config = dict(
    bias='none',
    batch_tokens=32768,
    max_seq_len=128,
    train_tokens=361900000,
    max_steps=11045,
)
MLP neurons of a small language model. Each row is named by its layer, matrix (down: output weights) and neuron, and shows model dimensions 16-79. Each number is 50 + 12 x the weight over its row's rms, rounded and kept within 0 to 99. A neuron's up and down rows have the sign that makes its largest values positive.
After each neuron's rows, "fires before" lists the tokens most often just after its 100 highest values on Wikipedia text that the model never trained on.

L6.down67:59 45 41 43 28 60 60 53 43 34 54 36 42 41 32 45 52 53 51 56 69 44 45 27 62 61 53 61 61 60 71 45 35 65 55 30 55 24 54 61 41 52 37 33 37 29 68 51 22 58 47 37 41 43 36 41 53 34 44 44 57 46 55 66
fires before: "in", "ic", "ical", "ist", "b", "ent"

L2.down659:63 69 44 56 63 54 42 48 39 51 62 50 48 46 39 79 44 48 46 48 54 39 50 53 40 66 63 64 63 29 46 52 58 63 69 59 35 73 58 62 55 61 56 79 60 55 52 46 45 33 40 63 52 68 52 62 57 52 51 62 49 54 57 38
fires before: "is", "re", "ir", "r", "an", "s"

L8.down625:53 53 55 67 40 59 49 28 48 39 47 73 40 55 42 51 85 48 61 34 45 49 69 55 44 66 62 38 56 47 41 33 43 47 31 50 45 62 62 57 46 71 59 48 20 39 47 60 32 40 59 36 80 35 56 55 11 48 53 52 52 45 42 54
fires before: "t", "y", "er"

L8.down628:66 62 49 62 40 60 56 40 28 43 45 60 45 51 37 62 25 32 33 48 50 37 32 45 40 46 59 32 63 62 42 30 31 66 55 27 41 60 38 51 62 53 73 69 41 57 62 40 53 51 50 47 46 38 46 50 50 51 69 47 57 60 41 55
fires before: "or", "t", "e", "s", "c", "i"

L2.down612:48 41 55 40 50 36 41 61 39 54 34 70 42 40 62 45 39 53 40 69 28 46 35 54 63 43 55 38 44 52 63 57 70 61 38 67 58 49 51 43 47 59 39 73 43 75 58 60 39 39 44 55 72 45 35 39 44 53 44 28 34 61 77 61
fires before: "o", "ut", "ver", "p", "c"

L6.down349:69 65 32 66 45 53 57 56 58 55 43 59 45 64 34 34 54 38 51 55 28 43 53 57 39 42 42 32 69 48 37 52 50 32 27 58 51 64 29 47 44 46 59 64 56 52 48 45 48 45 60 47 68 39 59 22 52 64 61 44 52 64 49 38
fires before: "p", "ot", "it", "b", "in", "il"

L8.down641:53 42 56 66 54 49 68 62 53 54 37 60 57 80 52 29 62 71 45 52 57 61 54 36 55 47 70 61 58 59 51 34 37 50 28 32 62 63 58 60 36 44 53 48 46 42 56 39 58 45 53 59 46 71 29 34 47 51 76 46 47 43 51 44
fires before: "e", "n", "ly", "y"

L8.down231:61 40 58 43 62 42 49 47 48 34 49 39 49 48 38 65 64 55 55 64 40 51 62 42 38 44 49 62 37 56 46 65 64 40 49 49 61 39 62 45 43 45 49 28 37 61 50 35 62 50 42 56 49 48 56 70 77 65 46 35 47 72 49 24
fires before: "on", "le", "os", "ort", "l", "al"

L6.down558:29 60 50 46 79 44 32 62 41 65 39 13 63 43 51 50 52 39 40 56 55 58 66 63 58 47 41 52 43 47 50 54 63 85 63 36 55 45 41 57 32 53 50 52 46 54 58 36 51 59 45 47 44 63 59 69 54 57 57 49 47 63 70 42
fires before: "or", "ag", "ic"

L8.down654:44 44 48 33 53 53 47 38 61 31 61 73 59 42 27 60 50 69 51 44 77 44 42 46 71 67 57 62 49 49 56 59 39 31 53 68 57 29 51 31 63 51 54 25 43 63 62 62 41 37 43 45 61 55 36 45 55 60 65 42 65 60 40 76
fires before: "in", "ver", "a", "em", "ast"

L8.down445:55 38 27 35 65 53 20 40 59 43 58 42 55 55 68 19 71 78 51 40 55 45 28 57 48 65 60 52 58 55 43 50 67 44 50 42 62 61 46 48 37 42 48 44 56 43 36 40 46 63 65 32 45 54 46 48 63 50 59 59 51 53 51 74
fires before: "ing", "es", "or", "ay", "i", "e"

L8.down350:41 70 75 38 43 51 58 58 53 40 35 54 40 46 36 54 67 77 50 70 43 73 51 33 71 58 30 68 44 45 45 45 33 32 53 22 36 41 50 67 58 29 45 53 38 62 42 42 46 64 53 49 52 60 33 38 41 48 42 67 70 71 33 66
fires before: "so", "p", "t", "c", "1"

L8.down676:56 44 50 60 28 36 47 60 25 38 62 48 46 40 56 51 54 61 46 54 41 59 42 59 63 30 43 48 60 41 44 45 24 50 31 50 43 49 58 84 73 49 56 56 59 42 64 51 42 57 45 58 50 36 31 24 52 57 47 49 45 63 65 73
fires before: "ic", "ical", " the", "al", ":", " "

L6.down325:60 39 58 31 48 33 41 69 51 45 60 68 47 48 58 39 61 51 52 60 55 39 33 29 42 43 63 62 53 56 30 62 63 58 38 41 30 57 53 65 43 52 46 53 63 57 45 55 35 46 43 33 61 43 81 35 54 50 39 69 54 53 68 60
fires before: "an", "ord", "on", "i", "or", "re"

L7.down341:36 40 41 61 50 42 43 48 54 43 22 62 35 43 04 36 53 53 34 45 34 34 46 38 71 60 65 45 52 52 40 62 31 44 58 56 41 42 51 53 64 52 53 53 40 38 67 56 66 29 41 53 49 64 46 53 38 56 20 66 41 59 63 53
fires before: "u", "i", "h", "a", "in"

L8.down568:43 40 34 33 38 40 61 59 61 73 41 57 59 57 38 56 51 56 82 61 68 55 65 51 55 28 54 44 34 47 32 53 49 62 45 52 47 56 58 48 63 67 33 49 64 34 56 53 52 47 53 46 60 42 35 51 46 44 52 39 62 35 57 34
fires before: "av", "as", "igh", "ad"

L6.down447:60 51 50 51 78 59 35 49 33 51 30 54 57 59 57 53 50 47 60 69 22 60 37 59 43 56 56 51 64 57 51 60 56 63 57 54 65 41 59 45 42 34 58 72 44 51 11 55 44 36 64 45 50 45 50 53 71 24 54 46 50 45 51 59
fires before: "s", "k", "on", "ed", " ("

L8.down233:50 61 33 61 34 69 51 32 55 33 45 59 57 51 32 56 54 63 51 55 40 72 59 41 54 52 43 53 32 47 51 33 45 79 57 57 38 54 46 73 44 56 51 53 36 51 49 49 63 42 65 53 41 35 54 56 22 55 55 70 53 51 48 38
fires before: "-", " ", "|", "1", "ro", "y"

L7.down463:35 47 64 44 53 41 36 65 55 56 43 52 68 58 65 47 50 56 46 41 20 46 39 70 55 54 65 57 54 55 53 49 29 73 47 50 36 25 62 27 46 63 46 54 55 34 45 43 65 39 73 48 59 42 59 79 58 57 69 34 62 35 53 32
fires before: " (", " |", " –", "\n", "s", ","

L7.down347:63 55 89 60 61 35 61 51 57 53 43 37 60 79 52 31 52 44 24 40 51 51 69 76 35 42 45 47 66 39 61 51 55 33 38 45 56 28 38 38 77 41 47 52 39 34 54 41 50 39 49 45 46 37 51 42 50 39 46 35 65 46 42 42
fires before: "0", "2", "5", "9", "1"

L8.down235:39 36 47 39 35 64 46 49 55 15 41 33 58 47 22 44 51 62 59 70 60 46 59 41 15 46 25 41 36 37 61 70 50 53 61 47 54 53 53 53 64 49 35 39 40 42 51 62 41 49 54 52 53 40 44 37 59 39 61 36 48 64 56 62
fires before: "ber", " the", "in", "n", " it", "b"

L8.down656:41 55 58 54 62 44 53 42 52 39 31 61 42 46 32 36 55 61 55 27 42 66 49 36 52 47 32 38 57 45 77 39 33 57 40 48 30 53 37 42 45 50 60 54 51 49 49 59 52 68 42 51 71 57 58 44 52 46 41 57 57 48 27 32
fires before: "A", "I", "===", "==", "C", "B"

L8.down63:55 33 55 36 54 61 44 65 67 50 57 25 52 54 54 38 49 35 46 53 41 70 39 43 40 44 65 44 26 57 26 63 64 53 50 50 41 24 60 57 47 23 45 68 45 39 49 24 62 44 49 50 35 60 49 46 57 57 77 35 45 38 50 63
fires before: " that", " the", " to", " \""

L6.down238:43 46 48 76 44 60 43 48 38 60 56 46 64 50 42 52 68 53 62 42 54 45 55 49 37 50 36 62 64 39 47 67 46 69 41 55 46 21 46 51 56 43 59 40 51 37 50 33 20 51 53 38 23 71 72 72 63 43 69 22 48 50 63 61
fires before: " the", " C", " P", "S", " M", " S"

L7.down192:51 72 46 46 53 54 60 43 49 36 42 50 45 39 52 58 55 44 44 61 45 54 57 23 55 45 56 64 45 59 54 34 54 53 75 58 73 41 45 52 40 65 56 54 40 31 31 53 55 31 40 72 47 36 38 36 31 58 40 28 25 40 72 50
fires before: "ing", "ed", "s"

L2.down52:46 23 60 55 57 55 48 53 36 57 35 51 70 54 50 58 64 43 63 54 52 71 47 42 39 73 43 51 38 59 64 65 47 48 58 61 34 58 47 32 47 48 64 62 40 40 33 53 44 28 51 54 41 47 40 53 42 65 32 47 37 42 54 61
fires before: "as", "ction", "ver", "le", "at"

L2.down249:43 38 53 68 47 55 23 40 38 34 45 65 68 39 29 32 61 68 42 73 32 44 56 47 37 56 43 55 63 57 53 65 61 42 40 44 37 44 78 46 52 72 38 35 39 69 25 54 53 49 38 39 24 57 37 52 67 36 35 41 50 64 36 65
fires before: "t", "art", "ub", "end", "ar", "ut"

L2.down468:57 50 50 44 58 58 38 50 54 34 17 28 52 48 65 58 38 30 45 57 35 35 57 56 57 14 46 23 41 40 41 58 52 55 59 59 42 47 50 43 42 59 47 48 60 55 52 36 61 41 40 46 66 40 39 52 26 67 42 42 47 48 72 48
fires before: "n", "ra", "ic", "ial", "an"

L6.down21:80 73 48 61 50 55 64 83 33 53 57 28 54 64 39 36 67 62 42 52 51 56 37 51 49 61 45 47 58 64 61 68 62 57 42 39 45 65 53 43 44 66 59 47 47 14 40 70 56 59 57 47 42 53 31 25 58 75 63 46 48 45 46 65
fires before: "en", "e", "ing", "es", "k", "n"

L7.down272:33 59 50 35 49 49 51 35 60 54 27 43 54 48 56 33 47 59 33 50 46 42 48 32 66 41 33 46 42 40 49 42 36 70 56 55 31 47 42 52 62 50 53 37 43 52 69 50 50 61 61 46 63 39 56 39 52 23 61 50 59 46 42 62
fires before: "u", "un", "an", "1", "p"

L6.down508:56 49 62 55 46 58 48 53 43 43 41 56 49 49 51 60 64 72 41 45 58 55 43 34 66 26 64 36 52 46 48 57 45 63 75 44 57 51 69 47 45 45 62 48 33 38 31 26 58 51 71 49 57 53 51 48 41 53 21 54 46 37 56 59
fires before: "ion", "or", "ive", "ing"

L7.down393:53 69 31 46 69 35 17 48 35 35 43 40 37 43 36 45 69 52 59 54 50 47 34 37 62 48 54 28 63 36 50 37 41 40 41 49 54 49 57 64 55 49 45 31 52 49 51 58 30 53 48 56 55 28 28 53 53 52 29 40 30 43 67 31
fires before: "ic", "t", "or", "i", "ical", "ul"

L7.down10:42 75 43 56 52 48 55 46 44 57 48 52 59 28 61 56 49 47 36 63 36 46 46 43 49 37 37 59 55 43 50 47 42 36 44 46 77 59 53 55 46 39 50 45 27 63 24 61 70 37 49 65 53 45 52 80 20 55 53 56 51 25 66 51
fires before: "s", "e", "in", " of"

L6.down156:27 57 40 53 52 44 53 45 51 49 58 44 47 42 56 31 31 43 65 47 46 45 55 45 48 46 51 38 46 52 37 47 34 36 51 49 33 37 50 72 70 47 56 38 41 35 56 56 56 47 51 62 51 57 27 41 38 48 40 29 50 47 57 41
fires before: ",", "n", "ou", " "

L6.down271:43 56 81 35 71 60 56 48 52 36 20 65 50 24 59 71 45 49 33 58 48 43 42 52 47 41 67 51 46 64 60 44 34 49 49 48 54 53 39 51 57 56 83 51 29 64 59 67 73 53 47 43 68 46 43 49 61 53 60 56 27 51 71 43
fires before: "1", "3", "5", "0", "6"

L6.down381:44 41 48 47 54 46 37 61 47 46 40 51 36 45 52 57 31 55 26 54 43 41 62 64 42 35 54 30 52 48 68 42 31 43 42 58 65 54 81 37 40 51 60 43 56 36 49 43 32 51 63 63 57 41 30 52 38 33 26 46 56 63 68 50
fires before: "n", "t", " ", "s", "in"

L2.down48:64 47 52 29 57 43 31 40 56 56 31 55 42 64 39 54 37 71 38 46 62 52 24 53 43 48 70 36 59 63 51 34 56 50 45 56 36 46 54 42 33 64 61 40 49 55 29 44 50 47 55 67 24 65 57 39 33 50 53 50 16 50 46 42
fires before: "es", "p", "m", "ist", "us", "et"

L6.down512:57 31 56 41 52 58 41 55 65 34 60 48 51 64 44 31 49 52 44 55 46 41 67 31 42 48 62 48 38 70 45 49 59 40 58 54 33 53 46 41 32 49 63 44 48 39 61 37 64 51 41 61 51 53 28 38 57 67 31 16 39 27 58 35
fires before: "ear", "s", "d", ":", "o", "ort"

L6.down424:49 27 66 60 38 44 61 70 54 65 59 41 60 45 46 53 51 64 61 37 33 52 48 34 36 52 65 62 46 37 51 57 42 39 49 63 79 38 46 68 57 48 47 57 39 60 42 49 52 55 58 50 60 40 58 53 25 46 26 61 55 28 56 67
fires before: "ct", "ge", "al", "ction"

L2.down246:77 40 42 59 44 53 70 49 56 50 49 34 21 64 52 65 39 49 27 36 33 62 39 25 52 47 59 44 51 29 61 41 49 67 66 44 44 59 53 39 53 62 58 61 39 36 35 42 52 48 41 46 53 45 45 58 48 68 35 68 48 70 51 55
fires before: "t", "ed", "ic", "e", "it", "ical"

L2.down307:61 39 48 56 44 53 46 52 41 56 67 43 43 58 54 62 43 65 57 47 54 60 50 56 37 61 54 56 59 57 59 53 63 22 51 80 43 42 52 56 43 50 68 44 47 49 48 48 41 30 72 46 52 43 30 59 44 55 71 46 32 29 61 60
fires before: "as", "ction", "en", "ver", "le", "c"

L6.down491:50 49 54 57 40 61 22 64 48 45 48 44 46 61 25 65 51 44 45 60 59 57 60 51 42 60 53 56 51 47 56 72 58 37 62 53 62 39 36 64 56 39 42 48 46 48 51 45 58 68 59 49 50 53 58 67 48 41 63 35 62 51 55 46
fires before: " ", " P", " T", " S", " C"

L8.down614:56 51 54 17 42 63 69 51 65 64 52 26 50 71 52 66 44 45 25 49 56 46 33 55 40 39 32 40 64 47 63 55 63 50 45 35 49 57 67 51 76 64 67 53 40 46 55 56 43 69 38 33 62 48 50 32 34 43 51 26 78 51 42 46
fires before: "8", "6", "7", "1", "9", "5"

L6.down357:28 58 26 62 45 70 62 35 48 48 39 41 52 37 41 67 57 37 47 51 40 49 40 46 27 58 47 34 70 46 35 28 54 52 27 41 48 57 45 46 53 34 56 49 37 60 68 48 57 43 59 62 27 46 24 54 64 49 48 63 42 43 59 65
fires before: "e", "ce", " |", "s", ")", ","

L2.down682:50 36 37 41 34 58 56 42 43 41 29 38 34 40 37 63 61 56 65 65 66 56 66 44 36 56 64 69 49 48 34 45 55 75 47 72 51 52 67 35 28 55 24 59 70 65 43 31 64 42 61 82 40 33 67 33 35 67 27 49 25 62 57 46
fires before: "t", "s", "ad", "at", "w", "o"

L2.down169:37 68 50 33 52 57 43 42 53 40 52 42 63 49 50 38 40 38 56 37 55 47 57 48 57 42 65 35 44 50 42 54 39 47 36 58 23 33 57 67 58 44 52 59 17 37 48 69 58 43 55 48 32 39 36 68 51 50 46 36 64 55 60 46
fires before: "i", "e", "s", "an", "ing", "ar"

L2.down668:57 25 33 45 53 63 62 48 73 32 45 68 33 40 40 23 55 47 34 45 42 43 53 65 49 40 64 79 40 67 56 42 58 35 58 48 55 36 35 63 50 60 42 48 55 54 40 82 60 47 27 37 68 59 44 44 69 33 78 35 40 65 46 59
fires before: "p", ".", "in", "a", "ong", "s"

L6.down683:45 57 43 29 44 47 24 42 60 48 69 53 49 74 45 72 56 59 49 35 47 44 43 50 52 47 46 51 41 40 57 47 49 62 47 60 47 37 64 43 47 41 56 37 39 50 49 21 53 33 63 49 57 45 67 46 68 53 53 36 47 49 44 28
fires before: "s", "ed", "es", "==\n", ","

L2.down189:58 53 33 44 38 39 40 43 45 63 56 56 53 49 54 52 53 25 46 57 59 41 60 45 41 52 51 54 69 40 55 60 51 44 67 58 49 38 24 49 47 54 47 63 45 24 40 42 61 38 90 33 64 44 57 39 53 36 33 32 69 63 51 42
fires before: "st", "l", "m", "k"

L6.down184:44 49 30 52 42 32 41 36 37 37 61 57 48 47 46 57 65 48 53 47 30 62 54 22 37 81 44 34 61 56 50 57 22 36 49 78 54 54 48 57 26 65 29 43 51 48 70 65 42 38 50 67 55 34 41 46 32 52 45 64 23 45 33 41
fires before: "ic", "ical", "or", "ct", "m", "y"

L6.down121:38 46 47 49 72 38 56 33 36 38 49 50 52 62 48 57 60 71 54 54 48 22 50 42 56 45 66 68 38 36 46 76 73 64 34 60 43 52 57 47 54 29 41 66 55 70 40 56 51 37 47 41 55 55 53 67 52 44 62 38 64 67 79 47
fires before: "d", "is", "al"

L6.down550:50 21 52 59 60 33 52 59 58 46 38 49 37 65 46 50 28 57 56 40 52 74 45 50 51 69 36 38 78 57 38 42 36 48 67 61 63 82 50 67 22 40 34 49 60 38 31 66 66 39 44 56 36 58 27 48 60 51 17 47 43 40 76 34
fires before: "t", "iv", "re", "it", "p", "s"

L2.down665:42 63 53 52 44 42 53 56 71 52 56 43 57 56 33 56 52 63 54 45 74 80 58 59 63 43 59 54 50 29 41 51 44 58 68 53 52 39 53 52 27 77 52 41 49 72 45 48 39 61 39 56 42 41 39 41 43 47 46 64 44 68 67 52
fires before: "or", "p", "ant", "l", "er", "id"

L8.down335:65 55 20 65 45 25 64 37 38 69 60 37 49 57 61 51 42 51 45 41 41 63 45 37 37 52 39 43 44 58 40 50 43 47 48 45 49 53 38 63 40 44 50 63 40 63 51 23 38 31 70 56 59 51 32 46 61 49 39 53 58 59 23 24
fires before: "ary", "an", "il", "p", "ch", "ly"

L2.down27:65 58 54 55 52 70 49 43 41 38 72 33 43 58 84 56 44 63 40 44 70 32 43 50 51 55 41 54 34 45 61 61 35 37 36 65 54 51 59 56 54 72 66 66 38 34 31 30 66 56 73 45 33 56 49 52 46 46 49 53 34 57 57 36
fires before: "k", "ation", "al", "m", "le"

L8.down538:68 55 47 33 50 62 42 55 68 51 55 55 47 57 64 54 33 33 71 45 29 46 59 40 51 38 56 46 41 60 43 56 42 35 71 63 53 51 40 49 52 41 49 57 56 39 62 35 59 47 40 52 56 45 42 82 55 44 62 63 46 53 50 50
fires before: " the", ",", " \"", " ", " s", " m"

L7.down191:42 22 40 37 41 62 53 45 42 62 62 43 50 44 42 59 45 55 35 37 63 41 31 68 41 49 58 40 47 64 54 40 51 64 58 54 35 68 87 34 20 44 51 47 52 39 29 43 53 57 35 50 48 57 49 39 30 47 60 54 32 49 60 64
fires before: "d", "t", "m"

L2.down573:51 54 48 61 58 44 45 44 40 50 38 74 50 51 29 62 67 51 57 61 45 46 37 40 28 65 33 49 53 60 59 53 26 43 67 32 38 50 50 46 52 62 51 47 34 61 50 60 66 34 53 45 45 34 53 65 35 31 21 34 66 61 49 52
fires before: "ort", "res", "ub", "l", "end", "art"

L7.down641:42 44 46 35 51 76 50 46 63 73 62 59 49 47 53 33 52 56 64 37 39 66 34 56 44 54 46 62 51 56 36 52 43 63 37 53 33 47 56 62 75 43 40 42 35 68 56 62 49 81 51 59 47 67 64 52 75 49 86 62 60 54 51 57
fires before: "ter", " the", "t", "e", " a", " "

L8.down56:57 35 36 57 25 37 41 49 64 52 73 37 50 72 12 58 65 61 40 55 33 49 41 47 48 67 72 47 49 76 36 40 50 49 59 49 41 64 56 39 58 37 52 63 47 56 46 51 70 50 59 58 46 49 52 38 38 47 31 40 56 51 65 54
fires before: "ter", "ric", "t", "th", "e"

L7.down158:55 49 54 59 41 44 60 64 55 52 53 25 58 42 53 46 40 55 37 36 57 61 54 30 39 47 57 33 42 36 22 64 57 46 43 82 54 46 59 52 33 72 54 33 32 51 51 42 53 60 65 34 63 59 43 48 67 55 44 61 42 59 73 38
fires before: "ated", "ation", "ate", "at", "al", "1"

L6.down376:80 50 46 70 41 38 63 58 41 58 50 36 59 58 46 26 46 62 61 42 46 30 51 37 62 34 46 39 53 62 46 62 33 54 58 51 55 70 53 32 40 34 56 23 33 49 41 51 57 47 49 43 55 72 53 44 41 48 45 47 52 64 59 35
fires before: "ion", "e", "ed", "es", "ing"

L2.down215:42 52 35 35 62 52 60 48 28 37 20 53 29 47 36 66 31 66 55 47 44 59 39 40 42 58 73 75 73 53 60 62 50 72 65 59 66 60 46 59 43 49 51 38 48 60 64 45 48 58 56 76 46 48 57 31 32 45 48 57 36 44 57 33
fires before: "e", "d", "y", "n", "ed", "v"

L8.down299:34 51 51 55 61 47 64 56 54 41 39 65 67 57 37 52 47 53 23 55 55 53 33 27 46 55 44 58 32 52 43 58 33 71 58 48 52 41 35 36 51 32 48 42 35 69 43 52 55 52 53 42 48 47 34 24 52 72 34 55 57 51 49 63
fires before: "4", "2", "1", "0", "5", "3"

L2.down357:53 36 59 69 76 60 47 65 45 31 45 30 43 51 43 53 85 61 65 49 57 49 44 44 51 63 40 54 61 39 36 48 37 56 42 73 39 44 58 69 51 55 47 46 53 52 38 41 74 55 64 39 58 47 50 66 32 37 19 68 62 45 58 73
fires before: "ge", "t", "a", "ct", "x"

L2.down472:57 43 38 61 43 74 51 50 54 65 45 45 44 38 66 44 33 51 29 47 54 46 27 47 54 65 53 24 40 46 36 54 58 60 45 33 47 59 34 51 53 73 50 45 16 83 81 58 50 51 33 32 52 38 60 52 51 48 43 47 77 46 43 72
fires before: "p", "m", "it", "z", "in", "ate"

L2.down199:87 45 47 57 60 58 32 51 33 47 69 34 44 40 66 63 59 65 48 35 50 53 65 42 70 67 53 59 51 60 56 70 46 53 54 58 51 38 54 53 55 64 57 40 31 52 65 49 43 69 58 41 46 70 67 52 56 49 76 52 48 54 41 74
fires before: "at", "t", "ation", " by", "ine", " "

L6.down435:59 50 39 42 63 52 69 60 56 56 60 48 48 35 44 59 53 64 47 47 31 32 43 48 56 44 61 18 36 42 32 46 69 50 35 59 39 35 49 37 44 40 54 49 46 52 30 51 37 65 62 71 65 43 36 47 48 52 76 66 65 75 44 28
fires before: "ou", "ing", "ant", "gh", "s"

L2.down256:52 54 72 44 59 67 69 62 62 22 32 75 53 66 56 71 33 55 39 32 45 44 52 46 41 66 52 69 40 59 60 41 53 62 54 47 52 62 28 37 57 49 40 67 51 74 55 54 68 57 54 52 48 38 34 56 39 47 53 38 48 53 43 50
fires before: "1", "2", "0", "9"

L8.down479:43 54 47 70 59 42 57 51 62 67 42 56 49 58 32 26 47 48 52 52 60 51 49 58 59 29 47 59 51 52 62 44 55 79 58 33 41 50 50 53 36 49 50 64 43 60 33 52 44 45 58 34 39 60 56 44 63 51 14 63 65 40 55 51
fires before: "k", "nd", "le", "r", "n", "b"

L2.down80:54 47 37 52 60 62 54 31 47 27 31 70 27 25 56 55 62 53 43 66 47 43 76 32 70 51 18 46 58 36 38 57 40 38 57 48 41 52 61 51 45 44 58 50 33 42 41 24 56 49 65 48 82 50 45 59 33 39 53 46 57 63 42 37
fires before: "d", "l", "k", "ar", "id"

L2.down660:42 52 47 51 59 68 35 49 55 41 43 42 66 35 54 63 29 39 55 38 72 52 46 34 40 54 54 44 14 55 45 49 41 22 47 29 34 40 54 56 37 55 66 31 43 26 61 55 32 40 28 55 48 65 36 65 51 49 22 51 24 48 61 57
fires before: "e", "em", "s", "id", "is"

L7.down520:55 47 62 81 59 56 37 52 54 44 50 72 52 35 12 69 43 40 71 27 68 47 44 43 63 39 49 40 54 27 51 44 47 43 54 54 74 25 27 44 68 55 52 54 46 67 55 44 56 51 56 59 39 65 66 50 43 49 22 35 66 46 48 38
fires before: "h", "in", "e", "an", " of"

L7.down174:19 57 59 80 42 42 52 62 76 50 35 46 41 50 76 52 46 53 43 56 61 52 67 67 33 34 47 62 54 30 52 47 57 42 37 55 60 46 31 36 47 28 39 64 33 55 53 34 54 37 41 39 53 51 41 64 58 35 17 44 40 45 66 39
fires before: "1", "2", "0", "9"

L2.down83:47 36 57 61 63 56 26 67 63 79 43 46 33 46 49 33 47 57 73 33 39 71 73 34 43 43 51 43 35 54 63 40 36 49 28 55 27 50 51 47 54 43 41 39 34 63 34 30 25 54 45 58 37 64 51 40 49 46 23 43 40 51 63 39
fires before: "-", "M", "The", "O", "A", "B"

L2.down173:53 42 49 11 59 68 39 48 72 54 52 49 53 51 65 51 41 47 37 38 28 50 56 67 50 59 23 54 54 66 54 41 58 53 52 54 48 68 43 65 50 55 46 72 49 81 48 54 55 40 36 73 75 39 62 57 33 63 54 54 56 48 54 58
fires before: "s", "c", "le", "l", "p", "t"

L6.down155:46 43 67 47 37 49 51 40 27 45 44 50 48 59 63 55 57 61 47 54 42 63 60 47 29 37 57 64 44 23 45 50 43 46 51 44 47 63 65 35 43 43 42 51 39 45 65 35 48 47 57 69 48 23 38 37 52 56 43 45 36 56 66 62
fires before: "0", " by", "ition", "d", "9"

L8.down687:54 33 60 53 56 43 67 51 45 40 39 49 52 53 28 44 63 64 44 45 50 65 61 53 65 58 45 56 30 41 58 37 55 46 71 49 62 62 48 45 63 49 54 49 58 58 74 55 67 69 45 37 51 58 54 36 36 33 43 39 39 43 36 43
fires before: "2", "1", "her", "n", "3"

L7.down642:44 49 53 39 38 35 39 47 52 63 39 27 44 51 61 50 65 60 44 48 36 49 41 65 48 45 33 57 52 56 44 48 58 59 51 58 51 35 25 52 57 59 16 50 35 42 36 23 61 58 62 42 41 38 50 59 19 52 59 49 68 57 45 48
fires before: "0", " St", "s", "9", "7"

L2.down209:53 60 48 53 64 56 60 50 55 51 47 41 36 28 46 72 47 58 56 43 51 32 61 41 40 56 34 48 50 59 39 40 52 72 67 48 57 63 59 47 63 60 68 55 66 62 62 62 37 48 31 70 44 45 55 73 52 50 66 46 18 55 75 36
fires before: " the", "or", "ed", "ry", "er", "ter"